MLP neurons of a small language model. Each row is named by its layer, matrix (up: input weights) and neuron, and shows model dimensions 48-175. Each number is 128 + 24 x the weight over its row's rms, rounded and kept within 0 to 255.
After each neuron's rows, "fires on" lists the tokens most often at its 100 highest values on Wikipedia text that the model never trained on; "fires in" lists the words (lower case) most often at its 100 highest values on Wikipedia text that the model never trained on. A number after a token or word is its count.

L6.up550 [114 123  96  92 152 108 139 117 153 127 100 144 138 127 157 172 172 135 133 128 172 112 132 146 122 137 108 122 151 148 166 146 130 133 110 144 138  90  97  77 109 139 138 116  79 115 111 119 151 159  80 162 139 124  84 155 128 138 147 128 124 117 105 114  94  91 107 123 139 109 103 139 111 119 144 127 133 122 129 134 136 135 149 121 156 128 106 113 100  65  79 140 158 141 155 133  94  99 131  77 148  84 170 163  93 145 134 125 106  68 179  97 197 144 138 111 116 131 103  81 157  83 160 178 137 106 114 129]
fires on: " wh" 41, "an" 32, " of" 8, "ust" 5, " not" 4
fires in: "can" 27, "who" 26, "while" 14, "of" 7, "not" 4

L8.up422 [121 120 102 134 163  73 107 164 128 109 174 110 168 152 153 143 112  96 103 115 123 141 141 125 148 143  57 108 170 132 144 124  85 139 179 139 164 121 142 143 119 152 152 145 156 157 124 107 124 126 120  94 136 119  96 139 127 129 130 141 133 133 147 168 132 121 117 140 135 119 125 113 123  91 124 139 129 174 130 110 185 156 101  94 150 114 153 135 133 141 123 175 135  97 123 120  88 108 137 135  73 125  71 114 135 126 139 124 118 115 122 143 122 114 124 104 145 146 133  89 112 116 148 182 128 122 150 146]
fires on: "t" 22, " and" 21, " for" 14, " of" 9, " to" 8, "or" 5
fires in: "and" 21, "for" 14, "of" 9, "to" 9, "t" 8, "the" 5

L6.up50 [ 86 147 150  91 132 126 117 142 131 103 145 137 125  77 168 130 129 176 161 130 148  53 123 111 115 190 131 127 109 136 116 107 121 131 131 139 108 105 106 103 137 145 127 102  78 102 137 111  93  83 122 127 136 133 130 128 131 114 138  77 131 102 130 115 134 137 113 111 152 155 139 157  92 124 159 124 143 142 149 158 128 124 130 138 106 115 109 176 117 141 129 123 148 132 127 120 130 130 136 164 129  91  91 166 121 151 100 166 160 143  83 162 130 124 152 107 126 155 143 109  68 140  97 114 179 139 121 113]
fires on: " the" 26, "ol" 16, " it" 11, " an" 8, "ew" 7, " that" 6
fires in: "the" 24, "its" 8, "an" 7, "few" 7, "that" 6, "following" 5

L9.up441 [155 143 135 138 155 152 163 134 124 144 167 109  95 102 109 127 148 143 107 137 133 160 185 132 138 121  70  97  54 135 146  98  96 156 121 105 138 129 164 132 128 135  86 104 118 181 139 120 102  92 134 155 151 141 153 116  98 137 117 133 153  81 138 150 154 140 115 124 132 132 115 156  96 133 172 155  76 177 125 148 121 139 155 150 151 143  92 135 124 130 105 140 115 165 124  85 147 134  88 142 123  71 102 118 125 120 123 127 125 160 124 121 135 135 124 114 133 142 103 144 148 100 130 117 141 136 113 146]
fires on: " and" 31, "le" 21, "ig" 10, " that" 8, "is" 5, "ly" 5
fires in: "and" 31, "while" 17, "that" 8, "big" 8, "this" 5, "only" 5

L6.up368 [130 112  92 113 129 181 153 151 112 119 141 122 151 100 129 162  96  98 136 109 102  59 171 170 128 142 142 149 141 107 170 120 147 127  98 106 134 124 137 117 146 140 171  90 142 135 133 131 136 147 107 133 116 107 118 158 101 148 133 158  72 112 135 115  92 121  98 117 179 127 119 137 143 114 122 111 116 115 133  71 102 131 118 132 124 100 134 137 117 127 128 128 144  95 158 154 123 109 121 176 146  99 154 144 130 168 125 140 148 125 117 130 130 104 137 165 132 169 139 126 170  90 100 118 104 100  91 127]
fires on: "as" 48, "av" 42, "ou" 7
fires in: "has" 42, "have" 29, "having" 13, "should" 5, "phase" 4

L13.up415 [134  95 127 133 190 102 116 103  98 111 113 130 121 124 160 115 153 127 155 109 119 135 120 155 143 121 118 135 123 124 121 149 130 132  99 133 135  62 130 105 149 126 120  98 109 131 119  94 145 164 163  54 119 148 114 105 131 156 153 167 127 137 150 136 174 146 127 150  69 114 150 114 142 120 112 109 128 149 150  92 159 102 150 105 147 116 134 125 122 145 122 111 124 145 152 125 123 151 142 140 135 125 108 149 144  87 111 183 147 113 145 144 122 131 101 110 144 148 134 172  73 140 126 104 167 136 139 114]
fires on: " an" 52, " t" 9, "en" 8, " w" 7, "ent" 6, "t" 5
fires in: "an" 41, "henry" 6, "announced" 5, "take" 4

L6.up756 [137  82 164 124 128 122 111  86 152 114 106 140 147  92 165 138 144 189 163 147 152 119 120 150 109 146  99 110 142 121 124 109 122 127  96  99 158  82  82 127 132 103 133 130 121 147 108  81  92 119 144 115 115 135 116 188 138 195 121  86 109  99 150 100 164 149 148 162  85 151 138 118 158 115 166 113 178 141 105 126 117 166 121  97 150 113 129 154 147 161 151 132 151 130  92 155 145 137 168 134 103 130  94 156 138 129 118 128 133 154 140 124 116 128 127 120 118  97 160 111 145 127  83  90 136 117 160 110]
fires on: " an" 65, "e" 17
fires in: "an" 46, "one" 17, "any" 6, "announced" 4

L6.up648 [128 108 123 105 123 194 103 145 183 110 103 145 167 129 127 123 141 109 156 136 138 153 109 162  98 142 129 143 124 120 139 150 154 142 104 138 121 119 156 180 100 149 140 119 129  78 146 147 139 135 147 104 131 123 129 106 143 137 117 148 105 145 114 100 121  95  96 100 179 132 125 129  90 141 137 112 128 139 163  87 159 105 156 113 162 115 118 142 136  98 145 162  77  96  99 125  84 155 151 145 125  75 135 114 126 120 130 144 143 160  78 128 133 176 133 179 132 125 113 123 136 117 138 140 160 159 106 128]
fires on: "av" 49, "as" 42, "us" 4, " had" 4
fires in: "have" 38, "has" 38, "having" 11, "had" 4

L13.up374 [108 139 164  99 114  67 146  84 133 124 102  90 137 129 147 126 142 131 114 141 106 135 158  69 111 198  96 126 141 128 106 124  83 110 111 143 124 107 143 157 126 139 142 152 167 128 151 142 176 101 112 131 162 113 124 101 127 100 127 124 138 147 152 161 159 133 143 109 145  80 131 120 129 117  83 122 109 187  91  82 126 145 132 126 164  93 106 155  93 129 115 104 151 114 118 136  98 132 149 158 145 123  99 132 151 134 169 141 128 107 133 125  87 151  62 128 180 135 130  94 131 119 130 153 157 145 149 136]
fires on: " of" 63, " and" 11, "e" 7, " from" 5
fires in: "of" 63, "and" 11, "from" 5